{"num_hidden_layers": 10, "num_key_value_heads": 4, "tie_word_embeddings": false, "extras": ["capped logits"], "learning_rate": 0.00113, "warmup_steps": 234, "decay_shape": "linear", "doc_mask": true, "train_tokens": 1281000000}
MLP neurons of a small language model. Each row is named by its layer, matrix (up: input weights) and neuron, and shows model dimensions 341-511. Each number is 128 + 32 x the weight over its row's rms, rounded and kept within 0 to 255. Numbers have three digits each.
A block is one neuron, or neurons of one layer that tend to fire together. After each block is what it responds to, as a language model described it from the Wikipedia text at the highest values.

L2.up911:128099189140151129173111055136087087151150103141077089097152090155163071115106079127085014164081089176132116130065112119160128158069093088112130217161111174112167129087132125135137120162151153150119147131078142107136147151103105093105133127111092099120080103087128151097182159089106143147099121071159098147120121114179080132164113114159171115225105103200112109128132132123153144097104146129176119129108138197129148082168118103092178123143207148120119148151191071157086110127155163125102111142124107143168126121145
Description: Wikipedia section heading words

L2.up1361:113130148146150099134144113151164144154121118117102152126114125117143131082162090144158094157125084161106118109086108124126135141135149096107128208108114137145098126137139137105148088092162134135093120115092192122180140142214143113142083140093094131094102175089165134150126145057097148104139042090186087106119100135096137232095148120105122113151070126129143128197139144087138197153120186138144119127150101129096082063130133063127102122128150092119118155144120132144128142103144141116122109154104050127180119116148
Description: Table and heading structure

L2.up1379:140139121134145075104159158115104094153166098143087141175155053149202095157132128139148050126153108132076084142104136128200195121126098108113169161089129104196165114147149124210095103189179140096138148116130129125114152080154138088119104100169113111121135084139098083081251128139108128133125151104163102122145069104144108190129127140086089127148105175140122152159154137093151159110136158162163099124107125089170167120112107103119138122107083094131141097145155065132144108138179123075069130143129125121137121128196
Description: Section heading closers

L3.up82:131063147130174097110140181152084211193088131069118091177153135213122154098165225149118147097184096108069108145156119133100134155125125146135197097149129119108120093096114132166180172099165115147171118192129139170083139172177185075173132129169165173141132177138080144147194152076135149098143145104080095121083092091168081129172125144058194098081161166131124132111103149166131124153123129090186154150128142151122088121130091069163083103165176150128070147116069118087137139080137103119137119111143096098136122116153
L3.up381:161181147125117113094137164107130138108053088101049118082128082111111175081107109085112147088058154130129098126130185112115149147123152115046180107085092143141132111125135147131187120084149190123136078215140149142146220111194085081111129098143149079140182078106158101198254151114177131142127105113104054091102112091140116128139106098150153133129106131142124179137146140089124088145143158136107151156098138168111197080130140131135161080194151069094147095146116149127152093160157078167107146136110087097104155080097
L3.up562:132148146112140128113131135096149160120094185129130099141155133111118139136115139087083138134198124129101121175121088169111155129150137120132111114081087182088135065110114141131160138104140130177161115135166204136078121150152148103174110066080124135136229126144154162085155122035138160144159163148089135088069119080111141140098097167176164133140163099103132143131102120114136075098121134118158148132133144108102168113155145174100179116136134151192089089143148041136129096142084141132153174143124114118145092088116
L3.up1341:135123185072132121099174170111185166129123087131093088120177114090126135110123114102173143132155088166142162128158152125085154087154153032123165160100084104111124078132121134102158109099097125150132149074198061181076176109145105094195130094119165136113136144163133080187125165166152152127148080145152088155104051105169146166126143140099166119097195121127144128127127119099052112102104155075193131115088147114174148145126100109132158084104136140098112140161105098169119135108110134144165143093101117156145175086104
Description: Passive agent "by"

L3.up622:106137128145114147084144147114139109141156122119146179125139066116177070154159166179116115150148104123067115139083136154136162080139077102100158209125126099198162131114143163172102125153150141127161127172132131122088112125124085082093082106182130141105172075133148132120214170161107123134106153094189136123109087151151092179136103154105114116165133118078201094151138119119135126121134103132106112136142128135090116146120160076134162136170139101143121080134192130136155073122165138082049131098148116145135079167170
L3.up689:123142158120125093118178160111064187114163095085065168105157055151152057107146130149133107124168085129121071139077123103097151127141086140143172139084103168202140081132170151151097190177156138171135144126144192112132179100126051111144110083129154064129163134097147117136181112167126117125137136102164052130112118166101112125113114159111133107146108184130072121120201139127137117131122134130117153116158096146159110087114112125121112105136115124086106085164055130105131085121136146155130118136187134115137078112158
L3.up795:108129112121102077134176121122134106118142132141106154093159079105185147175157067149076103166135143150087063067056111140137192136107097158111143205073134131146164109095105098188071079168175142070165147161119157126092145122173065077103103107193150134141143078168147082171188150137153154110155083068184073157100125115100116150130072166087122149137121190145142088099132109120178124101142144122147162126135145110112077120107136081085140141118115123140163086157163056117135124115149139089109087134156108116108073124162
L3.up1382:090144099126120126112168144074142111117151154145134083120181166134134125125147097158145132128120138132118073149072188121156113123140103119162121193095151172124170068100198178127147112166169134085145187180092122149147179134168062155111138118147109164141137144173149100175123134124168178102104165118145082153107099081125118101068104080068127135126089103141148102156163135125112106065113120082174140060121140112148097146101165138176080151143099128108115118117083146106168167097144105102135068175143064150174128087140
Description: Section heading closers

L3.up34:174121095095166095123146134166066215123135116158117153158106084101208108132158133143112089106173086110111164142067117155163100179160111120132132105158129168138120118192137110144071106059171139118166131102129104119139127125121109095166081110158070111125153092124137146119059072056098140105163158133163109114109118156123094144085141121134121146136087220138122151160147131092107123127103173130143100143153080130057193142180029080130146139102168088135126088140143080148063140134184129117102076118164104133104129122160
L3.up227:118158190104146161156154124102135170112154130127106121171115129140151047122154154124094084185138064134127047150087081120145165147075164111099100178121116139134119130096189098141095096115080162077133164133142131152122169088111097121125105083173054163086147090091116081095160146097138197127120155067199094116062100071187091110163108119142138127135089136121086149106167133111146125104124150076114125191019130173126140170170151138141139138164096148147112120110187132170097104139173144119084113122100145195124085089102
L3.up404:157116148142117047095125090129114124148137115139094141171121140150214122120123148105110112197095136093133090112073100135123168148076147181061137208087112174119107112170148089118059114133168137044125110070140147136145122058129126094177130168155165140134063121151164147140143114078118124109125120115112115123153109081135083183130149115186084144165151139157120109154132147121156129098098190120151115102112139120133144087144105094084114156116111087143118067099126102149090083053114150126165089124101082113149126119132
L3.up894:188110136152184093095155094118197145145136095115190113100120093120193111106122155177049114209164098147100073124121090106119157145085159085111072155190139111146121109132210104187144135174151151089107099069079139139147107120137122008108134184141118129087097097118126107094144162099110165111079172078195126124112095062148089194146099105113154121182140165172115161123116101127184161085142182131159108124174094105103116129130147086144149100039238139136092106103139092200125124137127111127091088163110139126149092131152
Description: Wikipedia section-heading words

L3.up285:143062171142103148096136105103113105089097112098090064124129111076138141114160107156118113176157118191075011120111120129119066147135101074128128188137155106149102143051129112194098129123114129078117143126123204134112122129165087099086150108086119156115112129114144139099177118134085106137143135127154116026198087106116118173111170200105121146214159143097176159176091133128132150137103141159160130122103100169142090062106099122172120112124115129155132116107104071130140113133112108082135083154138072151159121067160
L3.up429:182091182102161131121105110080079134100132127156120121040110112147151064116098067154153150147129118133162148116126168084123097098104147115117107133176119127135126157088123141162065010146103120146125118095126168147070161148139091119086090081135090119149103068107138115111102131117124114145124168096111137034129097069148167087130147171095089176136168137134147130151143100151170131143088158109186123108125090176112070082160090192122034107119128182143121120137165109087103162148094216086095122159136053159097099066114
L3.up740:163127173079175150072162173096140113151118124102150141101149094155093143152133121159094154117190136085097094070155091123141201113053147116082186150123102173146173117113141133089170154139165079110147047106134154167102129158125126149181189139079146088100200114151117111143163142143242114182159079059123102041119110135180061128113149131123132129160157111131158168100090159125121109156090158146176147177103152170145148121133150096113117138167170102147076081087144076125133134115152090165145133122071114123140156042067
L3.up1468:146120178077083147089152138138069116066110090143065108104173067087096147135180175085127117140135147130141154122144109183165120163121095145165096156089175133105117137195105084127081140183133131091136088124166124149100131169129091126178139148101094131094190113102108106104130083144150119107149132170101130127066125148159117121118075108141073183140206133085152159088143121143137163135100139170170144128136124210108149078127148156117116126118133071153090080153162147091152122144168145121033116119177075137155097147137
Description: Mid-phrase connectors and adverbs

L5.up834:158075115095132147161153123123086100126098179119141141192122104097147047125081082134196104120102137112086154122097147114142082165046147186125086151099151124153129151148113174145137052126134166114104094109130134099080146156109083120123158149152161149160122090172106150159170101079128110130119132158127150157152176089092076159169119141101145163142119112120114139120129119135167108099106139082183126095130121122166069154166153160167090149075105200150119071106118117124115128112134131135175081124117120127103115115151
L5.up933:098121129115169145123109222090176145137128175108105102156106095083121083117183115108166178186102109143063116192114069223194150138060071081151148181098120164179208096100149177117158100126135122071162037119127073145107090094124126137161117176091128123147163109128130116124149126124172084118138159130071127116098135112108065124165104102130133144141138111109164116175112149119161162047146164154121062149110164132113150138121122147081085124158126162146141122146197098139148126119111134192146059134082082105122093107122
L5.up945:146199166127159114144129141151108094082114066058132153111140124101131182124144186133082090180110143142028143085117159136108135184190134132132113169119110101169118063089152141157128109121077112103167150127132131089138148131154099121138119128075119144095128119035173148150114187126102126145131108134142115118122109126183147156118124113105095174149121116142151090150108105138093115057150117117143162143202075121154111111144114164083072083131113123116126129111151152137087038118137149105102065138137146138116117083135
L5.up1351:137189110107184092124141151052135153127117108065100163134150179118130175121128177108113151137159154088105115133124125169140183148105137072137138171101076166151097093115119165156153157182106189118155143095106098149131170086137123120088113128140119097119072131125032108096149085139131097095127126130142086160116113139115103112079129172144170130179149140135100125144106133069130142155106121095110098108083116184147183084090107134103134175084114168084150124106117081102071103101140171130198120075082093112112123121078
Description: Article after role "as"

L3.up1:140140166105122081191200085161175092076112113070178170149113075140159077130122129092126175191104100169123129124129055090081144132128178163106114097092084076120109080137131145134125132087109179156128141180100142151136095108162113080137084093072163065154092108157185102157162118123094076200091088111161137114115148127149141101100155086099142128114079165116123081186120158107145134080128099132136160056113084141158118102128143108165164124151152132174109047132125101072122108123138164146118118084116086144139074135190
L3.up242:129174193118140111115140090107162113090138120128159127145138116162099127117163156147127122158164144149156092071159126090111141161135125101124151127101137094131145103138148188129163178122097125143110134137154143159119148092114123086181108128075092168174089171106116132139169138106118100126083134144127094076138174157144124134144099162083153169125134175118170138203120118133128186128133138159183149179150088173131143124137165138193114156066168142170133093146151104097094130147135096083044165131156131159191169117091
L3.up505:171134158103148126126136141115163174111084122129128133125147083118155126119164101114127136146192120101125159076129144144152135109091069143086095154083156123147129096110171165059075107106106176107124152168127139090090150170143089107176085112195099127109171089096160139136121198087099141173160158144159088125149104069114159108148124129074177118111113132143103120196169126115207115103114116154152135088130103071115099076157089204124186143169210142146113135153105135092137111127137171097081064170134087147135118122138
L3.up1475:150106129107117108196172126129153097133141158080134124157114076141149136135129121124108130155144118123053129107127150183158115143101130167146182110105107038128109055122178115181135160137064115148071156080167094092160104074146125125131127197139127096128099110121146158135156163106077173153110111143233093118104120116175077127117124141084163138117132125132142092178102126100201129126127137145229136101104111101151146141131107089128150153166157164130095095170136133157164129140166148146114127127126124085130074122129
Description: Table cell separators

L5.up134:159127152089090084150128137140184134078111195132169105094107086117093094172134176142072121105144159138143109081152151106120168089180107066129200133111160139204159174139149135143064108132094093134167136151166105177136147143123138118147128179130165133097201151103107127124140214111066075108085158133092075127124119101133125105122142158092149115175181161181176112160147140165147141132050111122128158161151115135151119134107138122112110130115169176080116135125150028115111105085104138161107153165099105132124128142124
L5.up408:084125147133180133089136155143135173120151155159171056107130117080150130121114132097080194086141090099087126095109117129145118119154121140175100143148088156136164094162091156111092119116142137168144098150129071126110153119180128132130131182146076070118139073147159088169181080108075088182155138148143042092164140037110121080139165144145173127192146146102133123187179175153170128133117185113137142146160141106129105061076184120139103150101197121148195146147092087122118100168113138122110092114100119184112170122144
L5.up479:143098179101210142132134090095168151071117181133112078082119078109105106168122106132105149134155121121073089063088115109158112106133090111131144080122157118167152120104118189125054131170141182126126114119161084136085175128114158074115115167129125182058160080122155074132148203094077132148114157128116103153126103120138142115128096154128127115123166128119123123189122125134169091134078209148095135112134130083156082148133176202111128154086213198129103140174157133138097132134131145156053105151098150133161119138117
L5.up873:117140177106167037139053117096102147129136164125132082117081133110125068147190154161123132090142166115170062119122119152124153133111119082163129116059131141137099131110103155079124067176101125090159083152148107146111203094124142158134162160099176117067183142112139102150151178128102067094120141111079143162103105120101127095144083187069140167119146142127161107136181159115129172120087118132074191150081133112135098138179175127123130164126154165132135130132135022156167141126136119115148139108132124126137062123148
Description: Table row-end pipe

L3.up480:085164140130139107131121164115159198128139149122049114144137147103182054110135136071175138113143092168130095087154120131137065113131139127123064113115061132147094134148128164166081154152127136151122159090192099121088082067114133128164098091063142110097130086102123121182122108142139133155164058149112132134144137077081150153109127146130088102105163152181137067114177143094138195141116162145157106113154160129130193108170164114178128109135128087114192055082111135130091113147121207107102121096200049147135109065201
L3.up863:119205169084148130109136178172141110095138095113105148108124092152118159134083108146093100158173149185137121101137147123124086097055161115122142134152080091147138114147163118131143135141164095102155192110109116123123236132133109095136121131118111152101178149070078112102086162122193094139061052133112156093119135098096147152077116085114139140119188142141134039125104113097116174065115140049140171125116131112137129089125120116090090110122106104132097141145152127122129152110086119124079163187120154162159133133106
L3.up1441:101166125085110117119080091082138126102178126133076138150101135147119178142136074171090105127157067173112162160125140126125143133069177134116162145156129140083144149090144122116094080104106135143121095124132164137106152160114113092157131109112081141124094136090191122093142115144149127136112143066155054108139092096140117167117094152189172161122125222102130111135119108117101110085072111153212082083168096116112132123090071161171115071120183129125185124121113111134125158085096137183120157090129109138116164153137
L3.up1488:101140164124084097101120117136129155204168087143029117156091031148154048138177096112074160150131077191132187109119136124163111165115150124111130197107076115112158108141143152129163162140130135152124167128167094165107171123156128105091097110096104108080096156089138132090095171111139138151127164141123150074111124081131095098129113131147105110085159151112174135193101118057140161071083147112122105119122121100106109124106130085135155096135121081126113142099088155088165075113087151115120131097144122160201145100166
Description: Early word-piece continuations

L3.up207:112159117087191112131138100092123181145083137087059096134103078069151124155127140164192161178084085097111102163138115169143073144088117127111140150078098157165124131079160117174108103151122224179161115104086100115162077110126129124092128094100043089088112101142139165121075179161138175171144098131136125152140144132107100194108166133092090167095114153146162133138140133116174191135107101139164089084087144151101112148194092123163157060129135124183190097152116165193114121116150121127115136102115071115164110143133
L3.up513:158152114149116040160119133125112106168134072114084123145146117099131134098116177128095156124120108101098075081088131136186131186121085113088181099138127115145144090146111084147158092128107089076154128093074114092129063046152131125148130102155139104101143087091150152158117178079177149101186123091132109114114159091133156178132136203164121126118141164164106100102157143127097120070122157166165105109068128135145112082109062161165093081139094146157167153196213126138079161145108106137136123160109078114137135120199
L3.up612:116082171100159142045175115141144158152028166109108146110108113122153123140075122154051154140159096122051124138101077161088122149086175152100139102175078116209161057097150191111144086147108100096142134090081120133112133099166165069168157143090104119109181104054124093068138138138134098154102170133153139114117096144153135173116134129139155096112079174155158099126127152111131120119096219163193151106081117125124117158120155115086134134081200107147149124144107174151088096074161089077163122167103112104172135094112
L3.up1163:163109128150134110144098189134134168158116077085134175123112074178143080139190102141123103130109102145149097116110088096165122148150150085139113211165101128093148086109172173141077095181117128044150099146058128124131139143138151122075124121138106122044123125064081178156150149043151172087116080054197132121120120150103113185145098091153099136130120128171152130141094143057186097096096136125100094094107174138115116074179087098180179159136126081140128094119175130168145111179168167084151170113142121067163098133156
Description: Prepositions before proper-name slots

L5.up256:129121200091094116122212128147124106144101155152129115162159086149129111089092114142090165155129126108137116144134125123146108113156090082119160120170106157104124172171110117082084072118125118105113062137139145185163165095162149097116153190116087083134108134143103134109134192151079135197122176091120131095145148100152071116141164167105174134096100106163167089128139137115110094168127094109157102126088172109144134108183194148167162140094156092112141139193108133162163143102123200178136089152187121155171164138122
L5.up502:129146118086114145178175107097160142168112084112114108136174150195134157093097115070109147077145112134148076056055150131084158044126146144083104144073138180100135116111118161129100166114111127121100107130173144121141134171137123132117099059103161074082156102164121078126137166063131158103109169130132038144169157088126148112171158115133150132090191108108174139169153131108143145129057116103109123109129131136131087140173164184131190030149157146112170098138121167089079159108125133135092136113178137183143122123107
L5.up1440:090097107042124135106084110127168179176134086169102191186170114101119109145113159142094125121135117130084074160129133177098128138102135123090174130172154070098222136141169180121157144138111124135147137111099178174089154135141163102110103139096134112152157115056106146151078184129130105106124182134198156108140096080105082180121156144129124155132134104175161140128120138100111097130082154076126130110165118164068128058141168180157113076121165137070141098098117138136051139074126119148132174083159113145143109070124
L5.up1511:102147111150180129088099112122170170131134105172133121119150103146178142060122157141105184171148065130081106112116128177112146141085115084144105128077116111121135096108104148129155106132108112057122182104124141169143138112158105134119121155099196081109155121072148107103145115145101115096189101140156114104100096117179098133101149118095126141133169118117101155156082184106145155094075119080109117158125077121161180067129147147168110110118113121082084104146105124126127142126090142155171104101106141135154151114159
Description: Location-continuation punctuation

L5.up175:133154112097137078137116153081085190131083129095173143168133120139162130081110122192128117147131044118153172090149146149196135132099105111172104164117128071140196114051168100139131159131081129068175100096069124120089099092121082055084185079148092145104150129082151094121118127159108154128156124090122075096192133102149083080127084101111141064099145112139160160165099132039177177068106128072117134131165117095129190124159088142089123099118124161142080095140122133159063123119116135058144114142142096157155094099107
L5.up327:143097152088140106141116194159157157127170108121040137092117118083174152100161075115105162104131121118123062175102156154145097135080098132083131098167163136114142098076125146094104073139130154110074184156106143143115100131097117117111125068139132148103141102042161157128188163053125117107095175090115153146119105167108086142139093208120114128191142107121123150117111168076169152099147145127133066074191149143158103089121137137162086184120137133135110150126111136174142132123103125116116118101100059125104178129160
L5.up472:098165117138156104100176085133128089178133142173078143147065126159155116109139134107120114127159144088126121100129163152084168143154128079148166082108095134134079160161155143104098100122145096206130137150129107084196098147085192156084102088123109153107088137121150123091125139102136164136178084071199156109117122148204112142088119100170099144154176149100134107130136137154174164120143188127128082190133088140090168118190132117123138141141120141145097090116224097146088159083124144129075131162195127162126118096120
L5.up1262:105074145091093145085148120132143142189093165087079115199114112149178162090094159060071165141123141131156147144137133166101136163108085133161108163084155122085104052103148098169164089182086135143122135160055136158117105061128132191128138127142140183111141073141145116097152102129167156099181136031115105141082142130145150095158133154135150126166117097158127164111112157117170106093111123081143064110083074117140180112130137138166081086110131146112094098116199162151112123127155101110068094156161085155177060126171
Description: Wiki section heading words

L5.up614:119137142084162119165122136105177153103137168120101109119211108134150086075176114136126114094131108167069169127138095163167093106169088103144112152175096104133194150161169144146088120113136067150126168104113093130108111140141163140121152143165148104062140127127147153138132090130082150127205089153154149136110128100127146108122120133108143113144157125164111131196148202099123098109102102155153116121128114133160172098114097171203108188133096182167115131119078196093159088100123178172100124140145059128163136117080
L5.up671:185066128065171139134154119086164093137077120087137109128174134161149113108099070101109142101160141147090125095108062175103170106160078045100131095127187193132158076191125112132152100146097127146112159093102109122108145144127121088115154127130121119138149133099152194156124097116126121127156145109188102098144137077144143132092114151170127201098146169122130094164167130138186176124122127126193102196079071160133133036139079148159119079164207130165132114122078117074127129147088153108148143108160136186131059106145
L5.up1130:140093208153121132091124070082163127177159160150120137127170126112156136128146072153078102138108117121133079132157136104182085138061104074064104100165133148125161111167135106097123111139103094106145119127113111146113119191132125115104158107169114141093108097105155160135163099125118108087136150067201126073152100065106184127103145121097105160125103144140160096155088110151138187117132193151161096108112124190145109099147056124133122096135115070150194133177144099128150121134159160117135076192140083139111057176138
L5.up1400:145168125143157095208142089021176122164106139128138138141102111100147128090197108123127090127143154149147118104124150101157111139110096099073158136084120158193081129111120140102103087165102165084153126070110126144131143222127078147111146135099123083100087117143153185089170087169117133134141165060168165024123125089147156165128123165105035142140159127123150102163121122155100148108138158091166072081131074179126082052091096152124142121112123106128177103152100106089175117039126156082122123150146062168109127105154
Description: Adverbs and modifiers before predicates

L2.up462:134101167123126118107111082068139148072138137108053141113108158156188112145202079165136104159158133161139109099123163151144136122110124138118105125080125155150186114101143149135122133129100190107148125123100129180101089205106097063183141151142071132071146146134156108087111092183150140096201144113109120089160086098117137131115114109154108152170150144202192146132117085160182203149156153170163143109148103191165137090130135141139083113121138038121144126193111108129134145150140136155082068161109092149127142143156
Description: Post-copula adverbs

L5.up504:196130144058161150113188137116121129130178102073074161180192100140120129131141061088157125140145149149177132121110162142151178129153154125134124153091051116108116068086110139096123086086120126175154110178136115161106189154173095121092180109085155117115145124158141103178123156116131158139076113133097092086125127070165147126146134069106158120105137125199146104116123174112167113148076109155153124125116121130122147147195165110109143104147156079129183116118074121152151103058102151069108117111099087137134140082118
L5.up787:147183167151129128154186110174159132082123095129146100163145134125162151153087105157155115135159131171150111151097164144135127143157117143086129091107139161136130091102166128123055078150163149113161145123120101179135113147144079139136230182159151177102125150130105153180166124142156134108107112103074097068135125159158086154143110134166178108122097156145112176163136174126144111127102149145172148182130183122105153118110067132113125135082188108175075126174125119104145112139178123125100102158114061154098121172120
L5.up1268:168132106163199164127124163126166169116138130084035189186188143155133134125109129122150131179128094192097127090124099182138125148124183116129124224131116134133126056122121120191129145112152165148129064136122135144106139170136155114066158154126123143094133086098198106109149140102133181130143130128102103137144179130129095186105101109154129148128195167179099084162109191034183130153130110110091083151136104092078157158112170105104137081147164070121105150134206125144108082144135151108157117085123089142143059057125
L5.up1488:142166189091178150110186099080224177094138126109085118103131115149152188153106146121148169151106143130172137122119109154106127111064117173129164092111105118109137162113122130164155135122098110129184120123183142187160080190159065101125115199140147120147130090146124119155162136149123161150104218127158093134085131109066107180140131139143172155171159097119168163193151141131161120089099087088142052112107127114124162143145129119122125076117108145157112041133134181171188119153142107080128169090155136100083123156149
Description: Agent/means "by"

L2.up921:109091146121100158142232126132159137120174090111134148177146121099159154090172147085162142158144094118061057104122131082109184074110114097132189158066058127125105075116139086116156069155140149054139171073185154151120163098115061122112140121108107106082176115146103147132159138084142086110104156121100114130157149101182148169095117110169157149124149111162175144113116171107115136107078166162172130145051140122162150112131114138123146108150161086088074164159147093073166108104098143065127149132144068152125175072144
Description: Agent "by" after passives

L3.up247:186155082142124096131173122134102102062119129123079136105135072129123112151182117169147151114149086167072179106125188162125086098108185088101129105096098146120091165183134179138093100153136126146155158096107076133095147157116084121123077142110106140082132103096132129112133105104178160154151171151195117070170156083152144089135100139093129156147140128179147098147077062140155146081116122113178089072136101105141174106125101128090084123144092074163096119131199073128135079142134094117135121170138118142103089160141
L3.up408:108126177150168110148138127040133135127101107087156157150113134107147125107155155111170104139119156148105071148104098133189102166105109108137140214123125129161107169171153122139088109155100127141177117140107135173133138089098112060154084119092150134114110150111185139093172162191060087108092109116107115067146105126168118165114107128081088157126106143113137127131126111190112210117092189106178119116110113147153071064118128093162133080163153054137126146146117065158123148120136123095146101135107111082099160115132
L3.up737:146125148171152097149192166128091103121152127044107211135101125113136138088137097089148119118116131175160062118158108139131152064098141149108193175114149153107138149122136150156086107166134111092118174100119147148139130106138159072124121123061133077106135109116072055082117160164131109153120124150227112149128105156142097199114059133083124113185101150126174138176118123122167130136119126095171121142139099141145163109133114150155112089130128084157089128182096087083110061111122096062125118173149133114174171146160
L3.up942:117151174117157047151106133116159126077060121088096097150141062142130144066174145130117131137112147158094103110121143166154119163113177122126118151135095129170106123073157184160126085116106127159153072130091141127106150153172140114115163127116047132087142102198169133103200125139161146082124128124159058083199130148122135143103133121104121157126159153094201151167093122116185190125114204067090146094114123152130131087083184151190173128151185115170152076160102085127149185149158095073137076140186077124160151051120
Description: Predicate-opening function words

L2.up268:103107149167146046095113094141173094120107151087052135108146106134156122114119190183126124124082106135134007107132071113193143165081112142144160133096100134115132121104123167126147102101091109139155121156063182088110131158119071102128151149120112141090095166144159089129103084141143136111119126136160104072147112089114133147125109128052162141174160117161144148170134143131194182125167106140117124132183125154122129077134114112161139137170172075111125103154127089156122118045093090110120086165141089136111124125170
Description: Post-verb prepositions

L2.up306:148158126131107142166175128112157147176097098129134196090145122147139105142152127114127112160071109117114164147039084095169086141116112121142118184109090057128141152135131191200111110118164120109175143095154132102095104139189105116160101073125145143142188091104123130158089137111154179126175142109183129139171117075172103147107139156103135131117127160127160103090126151094098135135176255162139126107146107073114166089128086131154128029111131135172142099144151114149069087121102136143064142135148140134090096129164
Description: Preposition after institutional names

L2.up570:119112148183107061148076117113211186139135117162111150220116070123103118138116098061112142155104112107134102138123079139141075135121128097169092143147108109109154140149168167168059127110157153110160128170143160149060117103144103116084157148079151162117144122175174132192105174130142129139118089126170160122092104098085108141106128100097196146192160144088169131152143151073097111103167145172191087084146108086104139148109162121135097159067187100113127134115126179135081106138108141097188158104166118118176112075166
Description: Early word-fragment pieces

L5.up257:141158120111122107177110115136101117121135109157123097095110137146127149111117080131103117134119136132064103161108144127188112106173107143139071144067153185127185163099165156160124079141191160118119078159118156121134135151175045152122135075106125120131162081105186115135172079146078193186144159137122055123132153104172050154071107110079113122121159158166151145120198112085149138092098147117163126107095190092077158143098082100109133169174161087114125140118143136144142131079180151083096093185131130140183117106185
L5.up491:173147159114091142081173156137127121166140098092145123095092100108196140128138156108156148170123104186188110121074122116145141187125150128143145159102150116152156121073141196118140118144124151142100114094134155115133166086151126115115156151129169140156165162097083129116159173115112119160128165091183101088150095091124106112100168141124106121104100129169168069140132187137100115076168110059139149088195123166081102125184116145150097118142114130175154108119185125068144091159161138174070136074102097061158148169114
L5.up1278:114158136076198122099143100089123125159179197088151035121082088109156128125155100103086161182101116124117105139111152159195131104099137124205076161077111050152129130061132117161091099120146133121131132118126113148114147110113067145123110095158151140122208089114122098121136165139077114115146125116127096137136123110130141191112114102068182108109126170165134117146148130124123127090095187129193124149127128079176140156138126090178117127156197108143063091140162150111142137136146148091053111128160107090143049108176
L5.up1430:143170144088123140101132119128135136121146150145120103126106068101189136093205128154122160177160124128081098069146164187094157153124134108164149161079120101123166102103120135120097117116134087120175086123081143151137161118192122100134141096154193108093134098107145112170157131099134164148177169089200108125114101139140109145030112156074104123152152130154125106144119136146115124123134139123129094138160157135134088095113103147127178152114132101135172071113155109151165147144187106066123113136141115110160076144066
Description: Section heading closers